python train.py --num_hidden_layers=11 --hidden_size=384 --num_attention_heads=6 --num_key_value_heads=1 --head_dim=96 --intermediate_size=1536 --vocab_size=32000 --hidden_act="gelu" --norm="layernorm" --norm_place="pre" --norm_eps=1e-06 --positions="rope" --rope_theta=10000.0 --rope_fraction=0.25 --qk_norm=false --attn_scale=0.102 --bias="all" --tie_word_embeddings=false --parallel_block=true --init="uniform" --init_std_qkv=0.0373 --init_std_o=0.0065 --init_std_up=0.0373 --init_std_down=0.00398 --optimizer="adamw" --learning_rate=0.00114 --beta1=0.95 --beta2=0.99 --weight_decay=0.12 --lr_head=0.00684 --max_grad_norm=1.0 --warmup_steps=226 --schedule="wsd" --decay_fraction=0.931 --decay_shape="linear" --final_lr_fraction=0.05 --batch_tokens=131072 --max_seq_len=1024 --doc_mask=true --train_tokens=751900000 --max_steps=5737 --dataset="wikipedia_en"
MLP neurons of a small language model. Each row is named by its layer, matrix (up: input weights) and neuron, and shows model dimensions 288-383. Each number is 500 + 25 x the weight over its row's rms, rounded and kept within 0 to 999. Numbers have three digits each.
After each neuron's rows, "fires on" lists the tokens most often at its 100 highest values on Wikipedia text that the model never trained on.

L5.up537:483523496499499489505506527503548505544483536457502514509498489526506495484522530478500465473500533511496510493502555494500516411548485462544504548535483504517511488494483491491510494510505520486504482521507490505494496514530480506471501468550526508512495492503478453532535494479529496515
fires on: " |", ";", ".", ",", " and"

L7.up1088:486494480539529508484512520503512493564507534512485552519495490501459489495508519531527474486509526569479503501511495523551473513514517521544502458503543506504463530503506529507467510540491466505462508515515523457463498539501490503471495451469516474506503507524493471518498447498521486512
fires on: " ", " 1", " an", ";", " a", " |"

L7.up1052:488506489557479465524538512465539498523538502513508535502492500475474476542538513528509479443498483520505450512477533505511478488495496522484454446490533485476516478554566486515483470522497503499519518509507487493516481521507483518498540524508488491515516545492469449481530498468506500452
fires on: ":", " a", ",", " to"

L5.up530:511482494515470496481499475461505521528487480487505492522508487497459520521522473479521519494528520533484512464491505486514465511500537496516493487481476482540497476495537507502483487559475488468522532522505510457471529506519490517485551485542487501460458540499468509471542467522482516420
fires on: " of", " Al", "s", " /", " —", ","

L8.up1040:463504510462453507538513483522509516490499513473518458460522490471464502520517531481510513534493502482490531451547498524504493502491523528521507527512444477520452508504540536459514543502515498499479506516490473521496469488537496542505505542472474486496506512505505483531485557522520533459
fires on: "-", "|", " |", " Republican", " Democrat", " co"

L6.up1449:500492470479513494450512543524504502465488557526552521499497477510476490510487529530492464515506576515469499487503467491451524528474527514519498456530506467502498464485499520492515489499505492510503490501511540507504446448505506521524509485482526485483481501486492473462538516467508517480
fires on: ")", "===", " ===", " |", "\n", " by"

L5.up1014:420480500557488503480499475524501501514525542496517506510521520496475508477514486516492454471513497501461508496535479499488506529529467535520460489495521492509515487504508547536504486506487489525510472531534511502483435456495482481513485512554484503508503532519472512542506509516517479495
fires on: "s", "ing", " which"

L5.up336:536532472511489477514519479491518510498443483542501491449451488543459512496499496493534500532525528510444514474534482553447506493509508502508520516506495488537493505506538454498491552512502492499485576519526460469584467552499521522530508488490476470460497457452516468547494478483503521503
fires on: "-", "'", "th"

L7.up623:469474506515480515509498508514529489510534522497484540529513504520494472468500492506497501456540504483516526474497539489466509481512532482503478520519461479452505520486511546523502499480470497497510512500513570510526498544506432516472524472500518467522542494473482464516503507536505520517
fires on: " "

L5.up1322:465488501520499513458519506447546445470513536518493529523525514498482458517547532502527476468479531523489485446485525455490531501519499535504524561527460482504536509472524512503508514448534494508453519543542501534498471482532502500481497521549478495503486549516496525520502494487569471480
fires on: ",", ".", " -", "\",", "\"."

L7.up1110:474456456535496501498489525477540497508489508466520505489516496491491507530495518557492469463509540501439537490459503500503471522556522471485505480501468490519499450528531496535541454545503507493507453495487498487505483534476528494507506485492548467543514476512506472516475475465533501514
fires on: " ", ";", "s", "|"

L5.up1360:462537540512478482490530477503537423509487514514548477492511517485497498473445491498491488530524507504502507502489522488475489461521482545530534530511439526499487503474483455483486486474543508491533497545519476502495491475504523529539526479529522516489507546493509504507493502508521495514
fires on: ",", "es", " over", "e", " and", "ive"

L8.up801:484489458491491499513497539515523502549498581510464509570499509486442524497481484508499506491474510546446475509491511497500522476500483508497525492490526499515444492515524485512486461504475490507519501541551489485489495514499476545470516496538487482477536520521493494453520554511509516487
fires on: " |", " ", " the", " to", ":"

L8.up1400:458475546548458501513580546487506515466520501499542499506498497523491523487518514468488485498533467461493515482547519522435501487501503560538477471474499467495514464501548525511488483516508495519505538509535517491457464476500501482493545516514551448518537508465509493516481527463480461478
fires on: " the", " by", " By", "By", " -", " ("

L5.up657:527504524469500493482466497489474497537501507525427546511522468485513502474500489535550499479483495491524505501491482527500539472523490458532496494526529456534529524506478459490502498503571500468517514518527530516458473511533442530497501471548508497542515498489482502527506512485529456478
fires on: "s", "a", "th", " of", "ped"

L6.up1051:509507496479526473458507493425476508482539513447510544545476516485492500483520514491505497541494499578512532502514490503450477513527503534477491507505482502502535488500470436517482484559466516497484494537469552525500473471490512511507501486506464496486491508521512480462498488490477511523
fires on: " |", " T", "s", "d", " Miller", " 4"

L7.up739:480506480523505492499523501508529507481506491483516549489474510502443520498552511535536507498477517484502498471504454498480487541478532519483468520495514444513505505519522496480516506520507479505522516525514511487465500576534525539547518509571540526504520521489510490537503506550462513496
fires on: " ", "-", " p", " in", "/"

L6.up1226:541464478512511458547497491520501496530501511478513537482499514490479534510493536488487508501512520488486490514483461523489506456532452452522502532506473455531526496476500489523502522531529449514495500517519522517479510448511423493497523518526500486529501480467476495528495511469537463502
fires on: "s", "-", "th", "el", "t", "–18"

L6.up331:464468478529501500506537512506501474556518506501508487489554481502467492491506496539480448505508494534462481517491479519477514474506479513534475481524523507523468499513522514473454505530480498465513500493510463531480499523512469483531535496497536485515523499503505501530510522521532493483
fires on: " a", ";", " an", ":", " time", " |"

L6.up1468:528498552513487503479532486465472476536508470478473531501498523485530517545505543530475535463507508518455461527521502543465487470475494511541488483511472436492496500494479500547529472516485465532516551531518507466494520484509469496498509520502466465503490513516486542473520523460539488454
fires on: "-", ".", "–", "ru", " 7"

L6.up177:457485508502468497486481513502519494507452495450500475483441471449518492505462514526523494513548567457467499510478496534522505549477486524502480494514497490553490447477539518531494482531475479540480493516502498491544484493472486466522511467482503481498508487486482479504508511464486460487
fires on: "S", " of", "s", " the", "ing", " New"

L7.up380:505467516522474519450514474495503510520477494479482475486524518535490525480485513467525484516475485449498503470488478509436440546506477489508460499484493466481464515479580461466512497501521491489510519503501497450496495508492461524527542508488500511488531498475532480490508486502476535498
fires on: " the", "-"

L6.up543:500496533507482453500500460485468520490524488508487493496510513513512529508462521490488502468530500484529535502545493534502453466508482449475531487469511505538481512468493518532522516522529485535512469480511486517523503517496482510498499549519544487468542480511523528504490503446520497506
fires on: "s", " used", "ed", "B", " like"

L5.up337:507472498506497483455490495455549479484523526478472497474535484481452496483496504503512476485499547489493518486474495491487493560511453566504496522500510534499478490474493471509520513538508491462483532504501491483512549484545464537515506489526524479487517543530487486514478488509521516507
fires on: ")", "|", "-"

L6.up133:523497514493477494493513543507501442500454501495504527524491476539493488544536496466496492492460526473485473503483542516455516428479483498556492515490483470531500465459494484521551488481532529500518448517490528518475516496506528511495513514513525463471487485464463501464495521500468510463
fires on: " ==", "===", " District", " ==="

L5.up382:507526494530505482477489536509532478527554522520491481508522522534488484523543492500499471453482491513472434519508525519479555500492513508533482453494494516502530462449547481486498512486477500489530516521560559475517485518482517541474463483529457524536537534518511515495485485499465538510
fires on: "==", ",", " was", ":", " is"

L7.up1137:484429520521483503472529502512538495549474487510503477487524493500486510505511511480516510509484560538511497509509544497475529550485530486525520495477520489542506558498477535499533512522520465472469539531537556484517522498494482491509492505542496452502479524505534434478438492493519480494
fires on: ".", " a", " the", " was", " an", "Early"

L6.up908:476510495477464504479486510498474495517549488472495561509504480472453514503492507488496503489494542502454517504505486495475460489556511500517521524503489485536491519478483526501502483528499507499456497516513519496532485439483471521520526517533511486481512541501485520510487486510547503462
fires on: " |", "th", ":", "nd", "-"

L5.up882:494515521568459496461514440451520477471514514457512519491496486508502490480461494522512465502528539472506507427578511482484493520525529490519484470495520489465499492482483441486511516532519529527506495525451469475543483500519492518478503445491505482549498564487454466529527513504487495489
fires on: "s", "it", " 2", " Pet"

L7.up503:494518466500492490474542513498478522482448520493502477505502487469480533517528493485524445521522502520490511476520524489480444488474508504559464518472459477533467507444526508512523455504479517466524507487491486503533500501474488530519514474503599496487511526450490487486515500466491507478
fires on: " of", " the", " ", " other"

L6.up639:460506512547490451509505512496510478541519540489504523491520502499497494501461521521552488476469534533463516529505512521489557503507519476485469490472458489507464494482501510508497466517479486465568538521529551531495490532491486508519512457485525493503542472544447518529484491492495536528
fires on: " a", ";", ":"

L5.up783:494526516482482490489512487404539497496495534510518532495544520523466505530487504502493505474520508556497508485545559509483504462538547493489508480497493496521475504522496498491450514466496472488544493528527520488517479540545390519477487515522483490498527463508499466532533471508511531492
fires on: " ", " |", " (", " and", " her", " or"

L8.up1389:486497547494485478472524456487557485530528514507506537469524532430529519519506500496480520544485492504487531468519484525496441535496491526523479505515521491545506517472499527502472484501484539549486507537517486502531473480539500535478501491511487518497531492516518494540482547483519530478
fires on: "-", " '", "'"

L5.up1068:502456488553452477482531515451577499487456530534506525507481472483516489502520490496496507473531485513487518465516464476510503532531516474483502527534493456549446493504540522484528477541488463475545538505470467491511482501525503557482506502534488480542475523501492474533525484499505523447
fires on: "s"

L5.up731:483478508502494481511511519490508543485474508425514458511501479484473526494518508486481453539503526537505470520497540514478502498520561516510505456475540509450462518526509509543546510514529471468488452521474529564516498520482536508514497527513515505504534485491520501452496466498482508496
fires on: " as", " by", " on", "sen", ":"

L7.up332:479519513509507445486480505454492496537507505501514506482552524475467493561476508549551508476554505522469485495531485491492530526532510475466471488538523498480515495483514530535504520485489552509463526508518462511543484469489484538529476475486497491480548506490491482530477472423512492511
fires on: "-", " un", " R", " B", "|", " Un"

L8.up672:446524528506506485517514486512503469481521533481516516492538444494474460550519482542501549423483473484481474529521519532514519522498512519493476520532487480456505527506517502501507500467526514508490491536530497516513435506515457546476508523466476487547528468530494541549541484511494497512
fires on: "-", " ", " un", " \"", " “", " |"

L5.up901:455508496533465461488465481502517518535522515519496485473532492509499514506501517551511488506498563469489497475510453503525493535486524493459456482503521509510517516472529539525487519521498453532520482539551499501522517498493485527502468470471500471492500469523436490506537483422496508499
fires on: "s", "$", "ing", "ed", " returned", ")"

L8.up982:499500520495481482528526493481522486564459497498467507495520480460486487482496503523477512474520458533501497493558493497491520511508498524496514491536480516520497471530515558532509456453522548491529538501538524474501465490471495512497544512485503520479532502509517517505508491520486515510
fires on: "-", " un", " up", " home", " May"

L5.up1503:462478518520485509522541478467494519449496526485554487498496454496507516511507518529505504499540541455511497556508554539497457505460496521522469468495484523485519498539517516515514453503509484476495487494469468479504473509480520495510505487509519438513487485491516468481500499469480507485
fires on: " in", " as", " to", " for", " on", " "

L6.up152:512487538467526475463519499469513511516540521490525536455526477513488511491490509515525499534534541460505453542532481486504474496483538442479493473511502476533502441524481454522500472507503454485446456508540503479533498545491506517480514468508491495472491494509467450481492503414519493522
fires on: "s", ".", " into", "ing"

L6.up290:476502493518463490477495482469514469533522513514479544512531521498495494510488519501495500461528558533496486531504563485484571451497502526463500530563504508497487505521500512494487475489482466471498533469539489494523521493524467502501514530510476499509509466511479526454488482461540484510
fires on: "s", "ic", "ut", " de", " Roman", " human"

L5.up1481:504501504478467464446462492508518453530522564485519496545457504497507467480513497483543492493483463516503477539501560506509524519512515499483483522495468498475505510532505518530476499500464527510527516539514517499484483476472505506498482513542479514490457552525486502465499512503525500465
fires on: "s", "e", "d", "y", "ities"

L8.up186:456522532517476494491478489472500463503444517528499558502530465530503492541509504476517516464492496511446477504476518483467469487479532509514494512543439492494509533471551541522506500486506468502504514527525509483502456498502502529525508463531478467504517535503500490530478476510498546516
fires on: " |", ".", ","

L5.up1415:489495486499510459470494544461498485525525536504491505469493489501495539492524483482518494479487548499493512510505531508500540491501510461486482516459491492485532459512480524502473461564509465478483473523566495538547520490509532518479452454480479526550517533515492477525443493481528519501
fires on: " of", "ed", "s", " with", "-", " used"

L7.up532:518491490526491502514565459472515521518508509493497509506503510524478483507536538530527497484511489485492488492529486524494510522480526509504463465528524502506510496507501501513478461510458522514470506532549543478507498523479521518543523482509479502502509546532481493473480422486500504474
fires on: ",", ":", "N", "-", "d"